MLP neurons of a small language model. Each row is named by its layer, matrix (down: output weights) and neuron, and shows model dimensions 0-191. Each number is 500 + 25 x the weight over its row's rms, rounded and kept within 0 to 999. Numbers have three digits each. A neuron's up and down rows have the sign that makes its largest values positive.
After each neuron's rows, "fires before" lists the tokens most often just after its 100 highest values on Wikipedia text that the model never trained on.

L3.down429:488490462512524525515490489481533503507484557465487495497492488527505530452515479451517562494553500494455477510481496516495460492472500499462495473486473497497452531505484524519503540527450509492461514478490464503530501500466512529441499518511488488502485552519491520469500523495532513481467476460484515504494498470528462479505460505468526535494491498503512489512545529512489504494535547466526562531509527537525511457488488502469448497507519514487514513540489490510553490523509493526532520500512499536486489485455457506518532530466487458493504510507446471487525505522540535483
fires before: "| ", "|"

L6.down478:526484516509469534527477506469495469503488494492463511508515490519493502492503498471487507476511501459495529469528514523470549519483481497464523534519491483485467517490481541524498469442539473458496498475489494501491476507494546496472562509512519508519506505496502485446498487515509474511480492553479500514493538490502529518511471522485539514480490475533481458527512553477499479494476537525536562530511550508496505487510487481510545472510472544553522464508501551546541520455507523526467451487482461515527506534497490466482467515490464481498530499487445574517484503493519462480
fires before: ": ", ", ", ".", ". ", "==", "\n"

L6.down331:523524481503503485497509479541508513534472524572496517483510455474532547494517502508533503489501488514479502502473469516487499529467455515496523464488496499493489490461519547505518500536493489485507518480480497497473475515558477492516531522553538482488504506469456501550481476458549530470465538519470481549522528467520510507527499502487471510505476485500539493541498561491495469487505506499503473493471496501430499516493457528475516496505491500531522498465481457485507532505517488487535517517520506477517483473489504508470502474434552456536486538486512525513478496448486487466
fires before: "of ", "in ", "==", "as ", "to ", ". "

L3.down290:526513559509501524517543474552528513458494535472537493474533507503479516543498483498493526512506501496546518530458495464513545495476521514497499511510508527504530508541564465495480527534484469483501506557483478507454502475490481539515488479522483532513489481491527479472495486511505471515477518553489473477469484532536510506466511456479537502453461524509503460495537461504483472540504498506481503470503494511505484468499497487453502512478476503504485491486467508522504549530460476509521462441498517499522498516508530516499520503461520486518493514490522536480497527507503521457
fires before: "s ", "t "

L8.down386:494538508471475476499458493476473516530520508485454478475509526498479447522498482555456531491535472485536497436464520508487515457482494559533498476517501464479518539466518505497479547506510507533475478503510526494519487530493518499496516525519492530500501533521473494515514496509483495476523469498525473504483476508558492471484525478506498475543484482509474488466478515481481483486517483496474518490528526482516539508495548505495469514458470509466520476464529555492452456529482499491487525512508490516500503516482520483474490491502481486484494452460468533533503514494508498494
fires before: ", ", ". ", ".", "ing ", "ory ", "s "

L4.down296:512510499467518496482489498571483495512482516496529505538521474476532508456493503479520540483506489507531484472454498530490515478550485463502461536471524501526490512506550485550507518504481511489474470471522468486468502472538506514456499525517470506507515565543490524521527494487474562489460501494465485504517509511506499476514477500479523480464503433473541537466498472475545518460478538532539515541508482518494464497505505489486529510487487494548486499531545536521492512512485507507484500531517518526458478507466524490498481505477530447488497509506478503481509499495497471500
fires before: "| ", "|", "if"

L12.down89:527521482563465510473498505513501525511495547487477479531519515477518499447487511484434502523507447528502499510520532493474467494518528452489505464485503450482538495517534506476481558509511501504520450474468488454531435493525542490481479458531501536481460473496497532486526534508538489492466484541480507538532494489492478503466528501522501480502513476485501502498501518470508489512500468470478546467535514486497499474486509495528504510500514474518528494487469520495457526460506480508465482494490527513522508461495517501519520504516481471512527460477468470540469461503498527514
fires before: "ing ", "s ", "e ", "es ", "ed", "Candidate "

L12.down374:491526497491540541476496521516531515511523514467491520489485517468483503527562506487477526501533501449518494530470488450520518465514483488503474471528509529494508501479535520516500481430534468526502532494441518497513520528514483503453482527488471457501513519460502548510510487488442477479501522524486493501478546445464518500483511503510520532506509513519478478486482473499516516481473459492540475468514493484515464452528521487509479482500510488475474509488525503491489483518508493480537463542503502489481451481503506479531516459472529486484507486487457467500531532479502541521
fires before: "a", "a ", "n"

L8.down482:506490502461526525460503483533523569486524501481480502499507530517432471528538470527444480489530485515498496478452497497498492467480466551534513505498518445529536569492533517541461508528493508521504529462505505483528525519503492533480510508478472475523499510509510536504529490466503519502465467450527499494494507457532495454540499508486472537457527521489497475498506514470503534495505514506459526514443542506477505463466466505486517506487492490454481475478478486490488502531535514507503454487556522482476491523537509491518497461475482474522519488480462492540475476497476533521
fires before: ", ", "\n", ". ", "| ", ".", "and "

L6.down231:516502515466468482482493478503525513549514517524516497484560474495475482452498450519503559460507498537523487533478522496483519508504536496529476535483498515514472518501494463500486493513505509522526525505470477480509526568508497479499532471480504510481523531521485503483442498466494475503503490472481555525475485469466508483518454504479506496463478510503452490493488514537523518498491543490507535516489523490539459524542503491461485523521526535523486479531530537497496492529506558495479470484514510534479535474536516540513494474435496515493482541504528512553522485505463516501
fires before: "| ", "October ", "|"

L3.down358:511509469492514516520470444504492500534497495478486472507492495485518507487504496454515558494530443477470517513477510471512498499529505522508514472510485485451469535504458443498466507528489509501494496455496469525506507502539511500469561476443505497498465469517493486497524479467437504490508518481454524477517517529489473513487542464482522487512512488489529476518440488506509467493507527470447489492500521489509487455543487548476454499495503506507496478486523506497540445499491470475478535478494487544481456515480517495488511513509497519474552498494473541482506475499502523484
fires before: "| ", "|"

L6.down73:508499503486524536493493530528519505479484520463509479526519479527489517469537465522503529516527474475543497507501535454516512450518531528505536508515511508509500531528530491485499506526462537474498493510492468489505502470463492535483509531482509482500520493538527481462527533530496515523498513527506489487468523503480523493478505480433493517510513528490520505499484515511477468514502481503523524511494511470493502524529450528508485486526537473542499485525548502462512475497461523514470457454533520494520541486547508558562471481479539471503541483485532496500467490482536479504
fires before: "s ", "m "

L3.down214:481506529490488507483492490501460489532521495542505496530495487520494519499532509505534488496496497527527522506460533457513531508481538535445488516512529546472490501506451512524475520499541455486456516471523529498521520501515515520512440538510540486539524523497531497475508506512509436517515463501479515525487520514482493495490462530520491534489470510512440483497527481537521492539514521505505537515499542534550503524502530506501515520503480523516491481541469492488486469489488505461488510494510515531463523480537478529475484483483554476527434541497496536548469522473462484511
fires before: "| ", "|"

L3.down206:532556469488478484490478487545498509530484484465482543531486488486502536457517464500508513452544467505499512503499502537533475478506488503490530465510470468521456507488495470486533501517452534535470474473473466506511436528528498538496553504490506474528506523508509489537506498530541519533522496485504503506498508462464477501535503477531514510529478509520512457489520506497486507494532489506517494515506491509506513547501518507488487484495494491489524506496476505501549448464522470514509469483488535469495484474508453521544522516498508512479511474494483575460502539533507536539
fires before: "| ", "|", "om"

L10.down312:481496466494497531471528477497522546519498499557514504512517488461457553493529537483488509507509491517450502521451478482448495510509485495481497484482527477503478497554488483493473532513479518531470452523540509475476491509501523487493459485533479498507482512526535496502475487509499487510521462484477498516498503523545543507496485498448514445491472528492510515499504497476498470479509498533478527452503511505485499531437456485552515509520481470516468493528489497507507490504475482551494472487496503458540504535458519529492498448473467486498527473484486483516489501519496512513
fires before: "| ", ": ", "|", "Re"

L12.down174:504516497502514489538521485479463461465512509519464518478535464435516519505543472483464494517511509495455490553470511475501515515549487503525475504500499486491513476492533504509528487464481508535490506526474488518538461521494470446493513506497527509489491490448503515516485468457497473497500506502543437509500517462511518484484498444515487517495533478505526529452505495468497505495523479490547478476470510473496516529508503512536491509482504476503514465541457538465504485542488518512484469517466489550511422520469524492476524469505494489483506513477502433466519511512542473458
fires before: "a ", "a", "S", "as", "ab", "omet"

L11.down506:508526528445503491463489552530488504507514524481505446519476537475485469505566529498503458463514467486480518506491474498520519514457517472490507520472475467510512521515536481502465522500475524524505480513484546510549491503560502507462483470480498536492503476504510497508478513509488530491497484510507496518511544493507505490496502566530473502508480519490497484481522488487542472461524480498518469495505469480506496521460511551519514500479504514528485498525529543509485486472485527520531464546542491500472513514495498494534469462483479489485521513517554553475477465515488495497
fires before: "(", "| ", "|"

L10.down535:528478506491467564503524510480551515444526489500481522504498504534453533531505451503460472474500516513484524551487502508535507516515525512443422514458505515487475463487450469487498461537463514501484500494484489484540519482525519532492494486475505520526509464493507497508512504499500508498509493489524466484503484502498471460473482558523503511478512474527520495531546463513526534465501513463511514495473518509529499476507491527487509510471509489469548491504482556512511494479526446464507512524459542506467475510524441552502528500503487441505505494510480482461511506495516475509
fires before: "| ", "|", "ed ", "is ", "% "

L12.down49:500474508527476498483480509483529539521529510575485556497506504493514486499497535471499480500511536479525506486457478499429535478468486496516496518480474463555465528468472490517496477493503465479493465501504472522526504513500515481479500523485517470487493497494502501499543508503491473561476510500522525502498499487469517511513522474450489474450516536467475521543500505425471473467526514561504498484521491500512472484509531467512526494474461473463529511501526498471473502475488512560485508499489489476500502486524512513550525472516564483500486490505502487445500461479524469450
fires before: "| ", "le ", "|", "aper ", "/ "

L6.down508:508514485512432541512492492476525477470491502515482482462567490484500500533554460501465547501505471494530487546447510553482478493498498538500517495502567536529465501533498452489484494512497504530488509486525436508525510531547484457459495527497497495492483538507531472455481535506468509507512473490487478511531497454516487490487468505517486497529543491475500510464431513537515468492505471481484501483513524458540464504501467503519482492511469505483487467504493500505480475455485505531505550511490536460477504462518496471511500491533501505510510516494497530490540493521492527528
fires before: "|", "| ", "P", "No"

L6.down311:540509554480523530488489453545528497493513511490496522486504486487541494512492507509483536488521526537493509471499526514500504496512469513503503525496499450478484501486466550523552506488459488492483508470475465498512464485511500433474504516505523516515475501511513528486469469430528460483474469487505491517503546472509451514496428524532518509491529447470475472521516525448501511524529542526489503505499521477528493495467497482475493507512544493496469499515496496498535523503490507493517528500501493508497526518471489529515494480461473452492524501535481506486483510456461493465
fires before: ", ", ".", ". ", "\n", "=="

L6.down356:531519493489525533481481461544508492497487442507507539474502502485489497529483516504464517454492443469514492478487510496449485523490486513458486531477530493496481492472552520498516513533516487499499516517486456516480521519461504497463518522458460537473477513473480531492492488471485462499571520509490487470479499473542452484471542500487465492509504452481493504478475490490549529524525506488456522550473496469448510438518516542509435489507486492495488473504490547488504477500521512519504508477456507479495502480514473498512488488501483498505542493493522568473496522562494512465
fires before: ", ", ". ", "ic ", "d", "on "

L8.down121:509468493557511514498533501497533484500490484536496504507482520520500503483544467466503487450508491536500491494475502525468528462530538510487521494501510468468501544551504445542507454481462487506497475506494443518526510513521506489507508520523522509491470513518500505539455503507451471538480502555520514453492487472510477503486504462446497493508525504511471531500513518528503442500527513573538499525514530510510499475540487488532535504505504517530457519478521509485546465517523516529499481487521506462534525502542508511491535505524516493497503506457470471456456499530487498481
fires before: "s ", "old "

L6.down27:505490484501510504467495457515527469494503475513481523494502454536473512492511482471480495457534504500528483554485527495489536517486496493527442461514552473513479539543507521495489465509510485534538481493479496504460470466510467524486491505522496503518464510467510524493455442492501510478500471513507521548439491449516547527510504543505510505510514520463449476506497534480522515531477572511524489484488460544512510524508489511500486495514492481504513489508503490508472474462501474471511506482489534518519495471473486454512457495505542509498494531466463520519467521454497543469
fires before: "| ", "m ", "a ", "|", ", "

L6.down452:483500508491473435462483559523512481509517535519517523489507507511522478512516496496490530506509478502469502496513503512518504514502555549530469509489442558501517516480472555513508475460506520535484480515505500503502523517513507511493527490519483495530469487516504493529512494489495498525473494473475486511484549524522499502488470536485447514512469533520460484511542472440526532508475476463457513486517482477500458481531498489497509483515456527536480468521531459506490497523482515536508455470506526547499490496454470502468458447482510527528489485495470535481481459488463470532
fires before: "| ", "|", "er "

L4.down464:511510491514485516493475462519510481593536493426525506521525490502527504472520503489515536457505499514467520486513522568480505468492492529499471490500499527488460487530465518497496482466453487523493496465470506519531459515496450520506493481488460537514483484521461503520496471478507509472493484506547500490478497479527465486472492489513512506492478538506489471505480525470488501481494532491506493511485504540478478508542550502516512486553471462506509483534524539472524486475490479506487491517523500508496503485490482524476508506500494526538511531496457533466520546520506520508
fires before: "|", "| ", "ion ", "end"

L6.down49:482551478491470512471522514521501516483530480471515479492524525516469465522527493510522494511521467472508496524494453498515541527473547513500534512465545462550498498499448477478489509476494524525469472514472461516527502491513490488518479475494507505495488482512509512515472498468472490490544504521499501520514498521471502516463534481479516464488518486448486527519532540500504507517484556546547490539522548505515490539508462540545539510525522525509520557533553522531478475462519481492500511542496497490519526467518528477456537530465537485548465486485470495512482487494506538526
fires before: "| ", "|", "} ", "("

L4.down100:504560513508445535501534482538500488522503532471475486508476484498487469516488450490519531478499507516490516486461526515536488493490545497538536449474469502556517523469478498489495470537488474505520555471483494503448499521514537513472509488501453519517503511468537475499463510464524509510457508485518546526525480472488532488485503536482479535518528525509515518481557518477523494507484485469496450508480505510506487508489459532484503514510534487514491541510475523525510481504508525521517466530484489545496470516478522486502448485479537489545513453484508524501491500442485503538
fires before: "| ", "(", "|", "fication "